{
  "num_hidden_layers": 13,
  "hidden_size": 192,
  "num_attention_heads": 6,
  "num_key_value_heads": 1,
  "head_dim": 32,
  "intermediate_size": 1024,
  "vocab_size": 512,
  "hidden_act": "swiglu",
  "norm": "rmsnorm",
  "norm_place": "pre",
  "norm_eps": 1e-05,
  "positions": "rope",
  "rope_theta": 10000.0,
  "rope_fraction": 1.0,
  "qk_norm": true,
  "attn_scale": 0.214,
  "bias": "none",
  "tie_word_embeddings": false,
  "parallel_block": false,
  "init": "trunc",
  "init_std_qkv": 0.0392,
  "init_std_o": 0.0487,
  "init_std_up": 0.0561,
  "init_std_down": 0.0561,
  "optimizer": "muon_hyperball",
  "learning_rate": 0.00814,
  "beta1": 0.95,
  "weight_decay": 0.0,
  "lr_head": 0.00672,
  "warmup_steps": 0,
  "schedule": "wsd",
  "decay_fraction": 1.0,
  "decay_shape": "linear",
  "final_lr_fraction": 0.1,
  "batch_tokens": 16384,
  "max_seq_len": 1024,
  "doc_mask": false,
  "train_tokens": 172600000,
  "max_steps": 10535,
  "dataset": "wikipedia_en"
}
MLP neurons of a small language model. Each row is named by its layer, matrix (gate and up: input weights) and neuron, and shows model dimensions 0-95. Each number is 500 + 50 x the weight over its row's rms, rounded and kept within 0 to 999. Numbers have three digits each. A neuron's up and down rows have the sign that makes its largest values positive.
After each neuron's rows, "fires on" lists the tokens most often at its 100 highest values on Wikipedia text that the model never trained on. A number after a token or word is its count.

L10.gate649:496470573489594468518449430503466441485591464471413482596550574353412527507442481435515431490565488474436513548554507533443543568464474424496500509615439587540455409454450481453469493530403485424454421477511513546468526493522531494584560457488501563497431542543523541460448461589511492546
L10.up649:444508522585521500477450498580535512461536574421479464453462519474527511538553550546466411482470501543563564502495380498544465433422547558582460453509530467535534626436479432427537436523457499463552510425485546447545543528549503451430513463414509451420531563501548449560454521462410486515
fires on: "it" 18, "et" 17, "an" 13, "k" 8, "ut" 6, " was" 6

L6.gate10:561512479501462504441503554588564478530531481535544526580539466573526407473449458526460421544529623511467519598416398469521489549529558501501501411557489491403504526429458490544560469556442528516588531374561519444513531456400526572497505512499477404514520487470558535392586488547477524515
L6.up10:409572420461453527505471458519519503550442519551493491441545433435500549429516487511551473462476522479510477578471498496497525570440501501514514565549493513477520453558507514516469531468523529536541501491571442503483543533526492563397577561413426474522521503459476525443536494454546509546
fires on: "p" 41, "b" 19, "or" 17, "e" 6, "k" 5, "\n" 4

L9.gate119:492560493539498492494560575432523395535428526499463497523557451511447567528464578510559527464518522548520460543458444516544525497498501539476415449529515489514458596522509421533513504575531502471528470482621517592518429442476529527440555505498442499622454436528459574511458473504456607521
L9.up119:495500513507433528575533502436456563482445516512476518436551533452564477488525495525612555474513572452457501384527519497510447578488535569581492462539526567521510503544459517548496424439430550488574573525542461499557539491442521443539526518606428390474518350524450508590461518462470576483
fires on: " C" 20, "ch" 8, " c" 8, "v" 7, "ic" 6, "g" 6

L9.gate353:411527581451480539504465465518517421520353551555426500462499420435476492480582484455501527504418445487494564396544546525485523504452491461546580619474415488414512479518417454443536452415535569430566505492478552468558520533545530416516444540493486493515464623504546516518533484515410511436
L9.up353:531538458492465525520442489460475535476460559406574509540511586538409495451619472588533546494544576487440518518547405547591486648491455432596529457464559604474550482477551505445437447480410521562551488534599463452529519472513567534577451570512460530485440457480442534503471488423503554467
fires on: " is" 48, "as" 14, " " 12, " m" 6, " was" 4

L5.gate289:559506524484599441520505473634475472580488498449462512435456589444465560491515574479489463422478524546485518449477563605419534489485578592606426455543503556586556456542550485450487470435539437431537513458442474455493504598450437483546487536435501475448499508518512535553522668476504477551
L5.up289:464508429507563489525442536537557510506538427601474464504512564482440510485587568572477512441532485577470547497460471618461530444443486518426456598450506479515498535562553554487500418410562450494490470434511404464421466442538457445478399543449457522493542508546515519562549439471552560420
fires on: "it" 54, "ed" 12, "ra" 7, "ent" 6, "ion" 5, "y" 4

L6.gate252:481436463520570539507526595585460529458562535516514472490517523454560460494458490577556452556466514536503527477491479501513463532538516388581500431495564492509439538562371490605428515411492514513485461520572435466445463555547619493456537505538512513474424437515512523499466554534558471554
L6.up252:494509521428456545592558531541432454519491492520522532535512445537442459530334569507457527529447515505490466487593480544539618519567533577594519525392534561447523534518531490504474536472518528518521422452509468597464555594563561515515390370527525497527417500458483560495493472561420559521
fires on: "end" 17, "y" 16, "ak" 9, "it" 8, "at" 6, "an" 5

L5.gate786:485550480432481545412506536526582467545475480485422499493482464487442478472439613558471533581444487513518466537484482502420534499470577555452496486530428471533431476549512455479587553569513513433441564570586442513583554488502533370492431434519443485475463579499509555505513513580455563539
L5.up786:477540562537368513463450498503517465465402533488518445527499521548516458622484446492426447511546467576578460444472561457514516529577507449549507474496557489474437447548449436514460456478444443509563504532555622562417458615504670576572495498401517471485527429523519413502534489486565494544
fires on: "t" 22, "ou" 9, "o" 8, "a" 7, "in" 7, "um" 7

L5.gate324:479531483533490566404490474465519473520538513581561477466532565405402439474484561644468499504520495496503468519525417533520484549529509518469538539518534462609424410458407488410571530488496459471441533520440515500422444498465427526471451583537491553450495443561548522473518473545444552519
L5.up324:540449518540532507480449371479461502526488445585433485560549445456481384566481495475579520452478545541580456478558506537510513345523606472531488513527551472423428509503548496471587506507485510441505544483451539543508518565385433465476425594496502497460530476520475491520494586483490540491
fires on: "uc" 24, "k" 19, "d" 6, "y" 5, "ow" 5

L10.gate528:512538456544484483443530526497420520519415486529489517409501482489486454513464464492505499456546493558541474470504489492549486458419490463425503523516409443500486457509468458567487484546535457560547459536516427582601597541477513560439562530487413526433394504461555457582480486512509576529
L10.up528:500527545468450467449522525467526431496613423505560482503560430584499424536585530448570493585565415370430527538461519529411518550418487477501437577501550508491626514500448454581584384487578466500507480519531572427531477429525464442547501486451439433533549533461559531532438396513571528475
fires on: "i" 35, " Y" 16, "r" 16, "e" 10, "h" 9

L3.gate191:437585522568462545464475525538614461485492489627462508548453453535417397485529521577403480438511394473581515509517651459423475454486532536493568537516490565538512511480457545434505589549496530546496526523491534555472507529455502496517460488541497530546513484427580479541532565435574537463
L3.up191:458524548520516463483531557534605507434583492601508472450438430547495435502514541566461436480485406533560522428541573566410415427547551544568510428505529539549497492376492526411492509587453516574467547529495575560519556465444516495483479524605507579493503486438558483539577553422548510463
fires on: "===" 41, "on" 25, "i" 6, "res" 4

L4.gate943:539507535455474506532529603559460472556542476507438416566525548356514454487479545509443536574430524494521462467525437485600552488416518550506505526565513530530492618458485514434423530519646532485479443495494495473459561504542491562532519459589436487473544457494562489497504503439559516469
L4.up943:574526468513463573519466593547440462545568487482394480534483528409535530522508495536507591491484469496546525420466458536561573474397563510576534503551456489546501552428465500500418521497609505629509445517481416455494557517544475612551593475542446524524461420544515510513492604518543484475
fires on: "it" 24, "ary" 15, "ay" 14, "ce" 10, "ion" 9, "ic" 4

L4.gate413:522529514533406530462437458490584504541518482501542551644530480533523519463477485370589466579438549462551555491417433496543525535430514584502504410523499469490529527481519522523433535563447488492468550493441492487539544445441479485491375507516574388575578489524557429469498491451469626550
L4.up413:431502551449520486476538372472463558570490539426403448477529428513482547584529530386581460558389441516499542485525467419598537550510487491479442537588496512475596480575501451524487478521465477589492511505477525520517540498530582473473413454425495567502446531484448443510564500474511569460
fires on: "s" 18, "t" 17, "e" 11, "or" 7, "k" 6, "ow" 5

L6.gate101:477504581481447536382576606513430504524499481426533421507564499506480552586440585483575416418592544530518384490463494525453443567523516517561489484491564496479491490474539577504554372490536544448553457508534546469508527591518466453533485435482449531492438540427497530439425475527481453469
L6.up101:473477471508478533579478452563565505520508453461451497425406483522594589427503548479448555437485459564500464553487507389541482543490530527442448512555488505533576499554474448479514495477590598558506447427585492456480556604521469513525511444487577502519549531539592510456492577435395441482
fires on: "ol" 29, "p" 18, "in" 14, "el" 9, "h" 6, "l" 4

L4.gate987:532537468527536440509488492575536549482598520446471543495512506497489504507568459524513468460455483459601389541482509522461575544499503579468563436464562569546465501548447526505466486493503498413547551523527592526520476489454452519570501557499479484374478537512553476466453473514553456585
L4.up987:579542432469494430499387495586479588506538460537424464468436515453555524545526447451515486507479441463410427553468472574443527523471502584493543446428425598561401539496474480476545468418541519464507588519464483497551427500479442454513486604477454501489579469477550617498452394489590541471
fires on: "ion" 14, "er" 13, "id" 12, "y" 10, "um" 8, "b" 8

L6.gate617:491454385468497454449535454528513452485452553501504403545511482532462574458384482544420550496488474521377523360507553540409484542558504477521500581565461469532431492475461570510535472594495421585367458513507428445452570524546477545388486485465478569508483518506438502528453567567563468512
L6.up617:500468448465608579485503522515555471479461513533487495487654540579506522524441507555477502533474491471492508502463606535557496538468576536528465511529518395522521438460451451443375451559414531569536468497511333517489539493498500530412503519572602483533482545497494588540440462516523519456
fires on: "al" 26, "an" 13, "ce" 10, "e" 7, "ation" 6, "il" 6

L10.gate989:491579415543540433574549486488481494555517562525504486451596517556473499496450491557514343530424556502423577462502588528577438373483585488469527510507389519497474375496536552461527483542380534493451506578486500402498489557443462524489412502497479478555500461450500399397582431538463563496
L10.up989:477539421554458473537499448534418488583549465533577453466503567546589523526569526514497502517432513580433528363464517478528474437505553530424510410469548484496486566505496508519496548511404613507442369521457479392465496449536471503535428491525482400450562520515563505500530507453529501535
fires on: "s" 37, "et" 12, "at" 7, "t" 7, "op" 6

L6.gate638:398465440475534626421526432547399408469581440522472525484511465519525563541539573538415454522482507599525481540537532463449488484456600540407553508550446491565493487538559458476473460527613520538500557573536502519507481488498547534517522542573458466508492590574484571522580555469512508487
L6.up638:570508459589480560460534488504586440582409413473482486498455502457423527534467485502425455563563457544534475555502391475571425554535520474512527484518482454519485484436461563499457384551488375495478499526501525475489451515443553494579551486460425529467534483471476490506469491426441549489
fires on: "a" 27, "e" 11, "i" 11, "es" 9, "um" 6, "y" 5

L5.gate267:434418561552523476505469522527591455418506581524527586457383452380465446554459447490449439518529489572421573535437506504510543478528470544538420427454481504463491581506510447494465523496499505482475499502458605568584540516502496384579505545593575498543496467477545470421580495476528461510
L5.up267:492522521503522509603537596518466520504548428537482534475547550470526496597530479494493421524503571506506500499504463495501515496447532553511461437563499610501416630558452438456525592561400460354503442532420546537549474531441456485446492481587490465485509455579576501464551519465516493426
fires on: "ed" 24, "ow" 23, "an" 8, ":" 8, "y" 8, "us" 5

L3.gate37:517505566533460512488505489530543500485476530584547516478429476444464507553517507494508468507484498481504503590463454525510590512452526485416542508484524531508483510462446495466512428388529533624473485580583441401370564463574490467502525556569572499445509503498438432453494550488509472405
L3.up37:510551419535473485508574461568466447468485472504586439458585474439506517508518490568512460561394458493511420487418491581474563552466470553570508510503456524528472503505558503504555517484476569499447434447529503587550589558488483580548490567563477541507496412532519473490522527520424467498
fires on: "is" 35, "ld" 18, "in" 11, "ed" 5, "es" 4, ":" 4

L9.gate637:606522415538471535465526435435526491490626499469458491556487508484471465527572489544519415500407534392508513468516520557495563494474531469406420607489510513522583491494442559475364537543462457517601400530460540467471529477534514438411445502548512564366590534518480550507481450501427489471
L9.up637:532511411547494464524502443534511556505534512559546505388484503424465500456498491445567509587494515528419460563560618537535463494447488490545377556438516517468489447537492597474565447497504572442453514433530520526503459539482507531360627487519561490496530519574543488514548449526450476569
fires on: "al" 28, "ed" 17, "ent" 10, " and" 10, "ar" 8, "ic" 7

L5.gate980:517502556444474510457555474568535410505498467559484391578514427483494568478538479483503599527571483476504496509471549560438391523516513482523520471544527450515450517406475527506491501453544545522483507431585433521570512563505505500481569581525477503431572553456483540467532553518534515497
L5.up980:504514493502414588517619486596529480464447502572480469488447443515522513428458419538438472578476493497466371405494528543517441543529434502494563535460520514535460468482398502511513356489481411482534501513516556444563443549533608523578495396525509524372584478516571556456494462596539494539
fires on: "a" 21, "as" 20, "um" 16, "at" 7, "and" 7

L6.gate712:461552510567549541511514484419476462531508482479412459554543539447425535565587570481496569527471480549525497520458569495495540499477506496527580497415435431495490522530545482469426494558573492446503386481532443498484510550430566523544611566498525439486465535434441475513405453510523452469
L6.up712:429513492499462460511550477428441484486450412486399472453459435527494515561468462530517563500456527483571534541587602485408486546537546422509495497517453551488562489489462485454509522460394463489537487435447501572435430528490491386548460546482527481460508613570525517523481443493563462471
fires on: "est" 14, "ig" 11, "ear" 9, "ation" 9, "ch" 8, "ion" 7

L9.gate673:484509505501506497427470451535549425517492423547526472476511396477536480517503504569547489466532548484513556498529457496530518571474552585517539556470494509583456486574560522468454426498469509580535463414457445435562443550521587579497489484509537434521527526523476423474491498507469464520
L9.up673:589491439424541427484460497538631448551564445510482508433466518398535458494414382647435512451483565519501516432597449517497543573461472574408490425489472535423513482523486458600471408448483522612498477400484466462588497459523602456540507487449432476536459507455440553539397534470543572566
fires on: "ir" 31, "-" 25, "r" 11, "ur" 8, ":" 6, "u" 4

L4.gate98:479477508509532469424501550541463490438411588475586473523511509503468492481503445513472400641510484577528517452481509555513482551561516407488507448494430424528498501512482624448523420459572411582506489497489496432512440521528525507530494540488535537570461497422501448458458545503520481497
L4.up98:459410612499502592541493578551500497460464516483550577567481457518449569471516452452553528555515494541444496618466456477578507518543523436467535471403484437608502486452557527446453513436479460634551453488501456501477464531559599584489419494504506451498466541485483526436461590503488548465
fires on: "n" 38, "ce" 11, "an" 8, "z" 8, "e" 8, "it" 7

L5.gate98:544467466432538455508530520516480530526521585488493453518581576566532580498497494481541449556569471543482562458517483496512444526525503491464405489550538394441579554396489384524514458591492530467541562455478618494483538555488543561468412466502516507425506514473560517467500533491548486430
L5.up98:560558573594455442600450494513570510591420409456433487502508467467511519533490481440577513437473594498516478492533502562553543577501496572485510514522446552586516569516435515530513600350477464485611441502452588482511517565466487518396514540477482544516446439488432522433555459435504487427
fires on: "p" 23, "e" 17, "it" 13, "i" 9, "le" 8, "ist" 6

L10.gate555:597466542465514484525486578540524520584382550451567524503465467455421502603468541519580513427565464460552455517580544574495549497499539501428503554488544548564472521522457516459505422405436519468556413439379538422513461480473536450497502519508479517591502548531560515538513550448527457393
L10.up555:572498536420505514547520491451465486560482561478476589446486537473469534537570591506613488444430476480583467485593512538490474476435503508505509458433545504525430442429474436453551441483462433476443546467421581458495497419541528496517525581438480491606544469496448566548497492560457515446
fires on: " M" 16, " was" 11, "id" 9, "n" 9, "y" 8, "ar" 8

L6.gate739:475448516529526455555503452462540539463548487554442467555474443543405483511421496609543647500475545509575621489529433539546480477464524481516479626492443486487452507470529526532468503556444486556499483520483456521519491492433376515469461486564566464470611553525492560435511458502474557459
L6.up739:514473482531531505486484493473618479478463448533511495599460485432443516479406433586533628530490503507439580522555384503494454484505453548471487484511444514419502505431502507447472516532407446541512510487452440510589443511394447544421490469560544458446490473553437569530458493421431528500
fires on: "n" 16, "ly" 12, "ess" 12, "ir" 6, "ut" 5, ":" 5

L4.gate137:508448437508464466462501460582538463490500508506497535475521483557501471473464450526423495421563483487480537486588448528456529479400494424500390514496499458563401445465616550507563433521566476583457453511551495465467559469520442548434493494451456532500400518474520522512501603459470550432
L4.up137:530427551451475459549471506555486526485523468465514526518555446561545512499537472485572505577532448590511470461495542514498444490407558469492406483515568442552424498506424438549516465477458431467561507452506480496585585496466465437402552528525473513489476529513585494427497498589477521466
fires on: "i" 28, "es" 21, "a" 6, "e" 6, "if" 5

L9.gate603:474601477521500561467552437546533446462491543492569508528510507567451527557394448523438443453453451518519414535594456427527481604512446479420487535464536507444580397538507496514531498494428613529519554487559517512546528480485633525615459450593530437573459519517455527505412394558486461552
L9.up603:557449503553609512478463442413556608495463527510506513477517560506513459569525451452459553438580542576527521414469488447497516495535480496489546508649565494584551444501452501565498509468452463595568632530507547534476485476448405548492480468553550452520446518464488492498511436578413517432
fires on: "art" 52, " A" 9, "ou" 5, "le" 5, "am" 4

L9.gate751:562512509473554501556456517500460397456435457558439490466543500387507445471553425546499467521445493472562508476448475527449517443521489511506480595502546566480476535443433453470581558487492404512515509528467566382548475493441551473476430464438541476541458528431517503414465438551482494395
L9.up751:526526510575502601536480490518485443535481514534502479486484470520535538454584528533449531425515479520535477568510450448510525532432480471513443454434436485441458520420647498486544445540475560523434447443553460439474557488584497554633440531472508557452520500586590455445535524533479446520
fires on: " m" 48, " M" 14, "ag" 14, "as" 11, "om" 6

L3.gate755:443528608450552517463500503465531480510506567575454430558443440550564531445516420503450563512473540501468511489458510549541524461495476524431580499504511543509458496535487545419509348582486499563532572473402518484455549498575482534501500446436484481540532477373470532558518512536431502539
L3.up755:506482521509496530539482495503516460481461517530588397474537434526484446582394465550453527468560570421610477472497511538449612456454407490492548538375550471542565387408570504536485541543477548482527460486516468500569526487509561535502528525466463488446529548463453584510589388523433461474
fires on: "al" 21, "an" 14, "or" 12, "ion" 11, "ant" 8, "at" 5

L5.gate857:412535549501524507548509470519441420447540506490537419456452513529541507556548511512563455568395549467512387517560532464534527392490533495517535488425494444540555456557464540467483462486469425573500479520370542418475443604460479541513453474420500565475395540524542517432611457456479438524
L5.up857:506566535513499538573527454547433432462533481461544380432451436507480520575495472497459532507419464473502417531529512502534462398453522516459548419448489478486525461529509488503511453446494473602474442502360540379491456532492491532556408431427448581486412558495538503381561499485447468531
fires on: "g" 18, "at" 14, "s" 10, "h" 10, "I" 7, "le" 5

L5.gate543:500607479586482517460542467506498458528591381493530557485558518486442422557543519424532578528618464540536501565482515544451458527513438486490508451448484445515501359510633480433460642529561533488495471462476432445482455498563523537501473542517491439492487526488516548436535555515464511517
L5.up543:607434531505548550448571436502561437487560473532557546496487485477529510532465488441425529476617438528507582497489563519535463551624533490396488524596414436587525478525435543505579432512492546518546595406490508436497539495447507473517447460510449567458507532535477610485445546420485567575
fires on: "ra" 28, "an" 17, "at" 16, "y" 11, "am" 6, "i" 4

L5.gate323:461534520536460475543528442463444446486395537567415422408544527478510485351521532590578468500511516518562431514449517463460462440494489488618502488485494494461479474459563487466472490525556512587600493540542478627599440456530529498520454448523427495539511437500543640550559510418460604601
L5.up323:472532418511525408528516585520584588484493535551501546495494496472478635471496562509511559494513560450510457462571438542485530508493529517505492543470510485540507534496541537467532431450569502527433512481541491481479508478545505522559465442513433533540474422462544566508479616561454554524
fires on: "ion" 19, "on" 11, "g" 8, "b" 6, "k" 5, "v" 5

L4.gate260:491509508470468548512538535346536411395454581442513519553539441559442546441542528464546496581498391533489517514513550484560479461570502462393496542605552511467450513542557447477514498501445460497437560489448490524456517486535460520558502541485467498571466517527489457530577457492555483456
L4.up260:448578486450539527437427458522537435398443466515461377526457568502479475391594495517482476375523446510500539532524450559556515571435534518399481457547502504434589533531502425521439411376420434496449505437493519417505492569440497545498466548479455491489473464502540415449502459509497543551
fires on: "ow" 46, "e" 14, "om" 9, "le" 8, "es" 4, "im" 4

L5.gate1020:539513469475468631481441413515432476455439513514511467576464470484451527492474459454525397544449539551497408527441470454519527584548486517431533471658530512495523497547517559531539510527473528487547419448525471433564434516442468529531468460445446510637493457607510553473545416464556434394
L5.up1020:462498491540492498422515457506589455541504501508528501493392401469471550533460562564440457441475496438479451481462532569500420447495524536521541433502537541461489466386575512474507427522445488514451455570583504513549500445461492563576497535512495557557491511594492546544415488469470541481
fires on: "t" 50, "om" 12, "em" 5, "a" 5, "x" 5, "es" 4

L4.gate922:421407436472498602495530400528457498494510463498453421528518542466535529525674480425572534576595443455538485647428467437427528567524369545472493438476572511467600466442534512435438415478485474470507483375564431461551525547528450461535462483515489480540500486431473466497462563557457463479
L4.up922:475478416521447531486570466485508495504465425477446477513493580468563500570587460585570501518500440432526523518506536512487518547520411446449398508432489536514533393467444597468512479424380388535513452518403492416547466446456417407525463546586486523489479426544469360599534465526489489537
fires on: "i" 23, "u" 21, "s" 14, "o" 8, "er" 8, "ia" 7

L6.gate64:522549582470498506483489541530527542434384552514408488463481490403489496555529492463543527438536465503540474593490453532574588531538481478511531429551457501517506548460455443518465483477593495479535411493489539454400578576482561525525407511591641522445517593526502588485553534519484503482
L6.up64:618537536524546434475531488500472506410561462422489504536524544419479543533470498549522409450513447489609488384476423556496530458512483479463535413494525506571478595529514454525541526578460471469508500540496442577476500544547460462535503434505462503450512515500448388505530501447498564524
fires on: "ed" 20, "e" 13, "it" 13, ":" 12, "us" 6

L4.gate243:521500463515488493416468553545541467533530369585504404567433539530389504496488418536532473453501440442524533492541539477404471546499529521514501485512485541490539410468388529438501499435575528551410498427549607460476431507427450513496404506447555469479533481457543476574429461514470505531
L4.up243:571484561517615562478537544488475563532440451524527503433481459586524486432487589548435471493411537539563524530532488469500527544478443595604546448519514483467481510500527402426487437515451559483469474502550503552615481524424485612440470554512466469479448454478453474518569414387545372484
fires on: "on" 16, "ent" 13, "res" 12, "le" 9, "ter" 8, "he" 6

L9.gate317:543496547446538471457529508501457532518458522493550473416576558643492451481398565461522524510501455467436522537478478519457506507542545440472489505432476627523480487518608457500484459562479488570600491474558472446610562495499494507598475590536526472576432473492474498522472445549536515580
L9.up317:503481441500504523473481444505526496564510559432478539457441378654484475472471488434488421474541521512592512554519478375554433566484528573530511446502510540491527496517548512417517404576482495578463555509568480561454542508488474467581524478559571453544491512498579465553521516525459450522
fires on: "on" 46, "es" 22, "m" 13, "ord" 8

L6.gate275:554459431487477515458420524490448534608492469498421550552518575412534483597394449444540451470528567526508560513573607429523585483420476441493443478459478513487460493499476443410497504449554499508459437429512505508446482430550466496457539525601479579412487552460617544504458530494595495452
L6.up275:360504582594452619493505490504422588434462551532444522515605473497535450539509477504548424503429468556456538477467463423461611515510534546509535494486537558493526499580513398493528525445567484509534404421461496503444520456397488420464471500493575509508551526511496496530430521570448513477
fires on: "ed" 16, "on" 13, "or" 8, "an" 7, "it" 6

L4.gate813:586597531434550449418515397552481627402467519455478549488391522428593477506441488447516471547404525538514532537513464551495475510486495492553470420587583582451536571442443522490610460523575561484437427515477454500523454602501473508461508496510522563484473417520533437477610516415483582517
L4.up813:514531502425609557532509467523488419478439550433443503552486546445412476518458451448495508440559463563417499533502461495457479507537418511456471464460518507536399678523515626522501509557427435462462482492465418563507463512607470562433506608494487515567472498526490413504503446474495524512
fires on: "ter" 21, "it" 17, "us" 13, ":" 11, "ore" 11, "on" 10

L4.gate535:526490593404475528550453588556475509502474499446501413537493473509436505437475529409420519546491632473582528455536482455506498487552405467471461468498517505459562470466514488505488443488482462478538487479560533548560442500532560489508564590495472506452575533453434488492460450418475493557
L4.up535:508495438514443516488566449508571546513525530472518529475510528508492460501510458558503569384508428496524500509501603589461511519473465547488517533479531491438489601499499504387562430592471558436462526522505504516523501497486555454532600487559449441568570542500422529487504466399439537573
fires on: "ver" 14, "e" 14, "\n" 14, "ed" 11, " is" 10, ":" 7

L5.gate355:551584579516566519450500431487472572556521445519476466459519522429591596422586479544448483501435506581483468601532456502500471445488503453524522514630526479457491442503519416480510508419428459399573551545460488531539504536472536549502465511579526486503537600543524505466516416423505615541
L5.up355:583505422556448544423446481478483500512556427485533522496490451466496498573534504576472505530518448571459421557428456428525542512513421477500593548523465444469469584527531474515479525480447490468530465592439557429527410493537503516488467473496460589494575553490454471468375498368502520442
fires on: "en" 35, "ame" 13, "y" 7, "ro" 6, "a" 5, "at" 5

L5.gate689:495509575426581598522543518606557447518585518488541490496485456487408555475495503505467478609594493505545432552532443563434543395456453469526466488460515554477502445480596540464595570447536335516543615453523481505549482534496522512571542453527458490413492575509492477587486566483486566594
L5.up689:529488536485436506466433506471484488604527443525583511478492500483533552504557540529554510607508465532554506477487593519479485537503498514452570476496634519556490450516500400640479546450421407511504468459475544412523523479581526402434551502555509549408512527377453542477529569545477485458
fires on: "an" 33, "e" 25, "ian" 21, "i" 8, "ic" 8, "is" 4

L5.gate951:588511431559465499460490437497577482435548461526536498497528425539452525533455467425519521495502545516519591485516468402523490499509495429511467512457460461447590581583503482553506439439426490524438473455527482592533445525431485502510521474508489467483520517494499447383493513607377594570
L5.up951:547466476485468497510533460563511456518571576421473531516459558371558553470428503482535627575433471443485455468565482465441547589486509537544524517557573487518514571491483525500460563555519375540546388606553383471510509490481525497436559561482559511451589519595452551511521575434503538588
fires on: "\n" 47, "ess" 28, "ut" 10, "ain" 8

L6.gate533:551588468542484555559448565561469487489412522497347493464487520432539557462558504450465483451480499484514541464551516485511466534449465551483498490528542475486507475480385513513600472556522521453576486517489553487351520589476446458455467572445528490504506453464502446557481534552491565437
L6.up533:651524549565583440539513514483494480510474457464526424509453460529426450475504424532455439401396524528397613486469393519556484557535495443540443409430444498498479571516453540473571506583485484398505448529503564429553586475518563525542477494551475483496469424450438451483559556642512475392
fires on: "en" 37, "is" 16, "ed" 7, "it" 6, "on" 4

L5.gate70:658418494541549556532556518521442592570626528488514423456516477499451531504476485573428564513461454534494514565468512515587510437509475452406493550484511579611500528600431485545458542461431431492525530397464494506492562489490516525572447544415499577530539528513542550467451420457404507521
L5.up70:547449513491507456545454517533512595457514486501582523405556419520473450453498511559533414495486548433523523567520562550556467469552477466461535523458507516514523508521457455520504455593510601487517435527559490491408566464493594490435554495470562460539535574505558463527486485484421522412
fires on: "el" 16, "al" 14, " as" 11, "ag" 8, "ed" 7, "l" 6

L3.gate420:438460507519500531392505483595453412527494480530432495525491463429534483449547506420477502484532502474479608556454460515561490541459372553457480423399500507534521486549472504497504491436432535544477540433573372543565576470503533451447466530484464394475514484476550422544520544555496354425
L3.up420:481464452512435534459402527445505583512565468530506486592628543531535421475569442566462503477470483470514468536642538546513389413550473541445525446496463576511494507488517570493470440440553469416469580526513539496580455533470565480540550445423483516499450495408466432535481483442504506497
fires on: "o" 49, "il" 13, "ak" 10, "i" 8, "a" 5

L9.gate263:547553502594518514448492574505546472542479485510524516518477543448536618572467489458525506531472417485421559487499500577462584580444506450472518558449486447541583465502474463460478439470453456461524558493409521493490491506510566435383583508478534516490480497579510543464423547481496451418
L9.up263:420466402526532533523554497465440604615442481536499557544427526418563454428530502568507437449484485537479504455543441555505565505534494535547516481426513506534497424478540454503555515447554498445484438481391543477509531514597572500429479499435445467458494441601467402473471551523451526350
fires on: " M" 74, " m" 9, "er" 5

L5.gate134:427512513519460559463432538521437513469363437503432412473469460492479496469568513547469506483612498494557502521549507461496542453448506535515509516553457480408525516529572550542467456491587481484501501530542479514523494549473546459507582571491482525490573477606493569425425496454541512529
L5.up134:488488523448559544604523558539567396483534540509517571427602464584488543494574578431464552494496479456616499545498537465453436547495492499643508486587468550567505466488605568496495511520563449525552482487541522482516458480525564520491514446526431395478514440411515478478457514527466507458
fires on: "ig" 13, "f" 11, "b" 11, "k" 10, "r" 9, "g" 7

L5.gate180:551414562471505534542514533404532471419522562459481521432547455541411467414565412537423407511513472532521499456464590438502459486543506530524469453494508463511565516509510473472488548568469513340444593599587545447479564539517429429500382541554577495561523393573486458492426470517515432475
L5.up180:554568485484545473547413534549516518442533479470533440351579393453447447480535498471503471476564532535461483473557501528473540579523447358472524480550542587389619562523500513541505512555572531460528543503513532410516544572540481464449498527543566559418403508393484519476443383449557511494
fires on: "w" 21, "e" 14, "is" 11, "or" 11, "es" 6, "res" 5

L6.gate48:449560501471526485497550531517458481448511502493435535548515597546515541502525567494537639582506424563444548508553466655513448476449581506453550520505432490496461511516422376583495500455469580528507419453453517529427419605489517528449558523459566468558587525497536567528513505564418521511
L6.up48:476543534537536524566550538493401556519458448493455542527433515520606446623570429524466513573542500493539472515546502443471515423470560461451471436496444525475556458501472377535479450508587526451471450513457460584448379526517478493419447545400466497560486549454576580686477555544449566429
fires on: "y" 15, "ction" 14, "ch" 9, "ay" 6, "est" 6

L5.gate528:530430599432414427517481535377432428472553523459477505466457525495474528542576477500546510578446448500537471446529487474483522559512458501527456489542545509521488453521558487575557408528492575449530482527447561410556484492491456497439481492435431579520493530494497563343523494527457457481
L5.up528:474463435593497487434555469510599438516541474459461550542486503493496530491500518455504491561479513466530475576437452503475431562521402511456472464414488558511535506491499481519435555462454614549466440504579456529509492523466502582416571521592561458506504556598483458525441531517498455420
fires on: ":" 16, "l" 14, "t" 8, "p" 8, "a" 8, "b" 6

L5.gate374:573460498503472470450460548538494480494507530396558434502570530625522500503547441520568453420599524461415485479508555522505533494547484509520536528463552560565519577548463492510627475587483429520579487522513505550475457451537569503604500556513495481485426513527432526513514477524547466561
L5.up374:643503500492463487525502411548457498495546509487505556453542421514520612475540466409460490517522543565603593480474489469414502560470514468404526487505582497430556569439520446470545609515519535480545529520488567499479550477473506469489440589492533524530438546527512487590515436482514494541
fires on: "b" 50, "m" 37, "z" 7

L9.gate406:481517466522464476532506586502432497469526456578457550486502508496480613521609436514476417566489414491565560517400428542450425438522497468457618471491502538452447506586496493443475478573504534459497535444453444473457556517461549529503565528454537530524488662572566424393524497476550424470
L9.up406:368465464508584425463433427460574451477486473468522395566465504450468517504534533513490465507501435563519496488456439501446524454560395500472417428449575470546509443522515508534380530439462421521459430437511570493460508550558537535556522494489510472477524508531454496539375521446492502517
fires on: "at" 20, "all" 14, "ld" 11, "ow" 8, "t" 7, ":" 6

L9.gate384:493568502496526562459528427454416506518435539479491500398491552502488461531456488452423441455455403539557508537465466365517492485459462428510570514596473552462558432480631489461459539451420517450476494462535509434535532514482517511523430560496491440548462480482554358554519496462547535511
L9.up384:507509451521511442499503442528541564530580484401489581474605548509513521506463452528469413492509581518478492568378493434524468474577448484515499510565477614452505508526463537540577522483441525590473513470504557486494614541540533506560475440549488449433523517527415479418474495421520506526
fires on: "art" 24, "h" 12, "our" 7, "on" 7, "ust" 6, "am" 6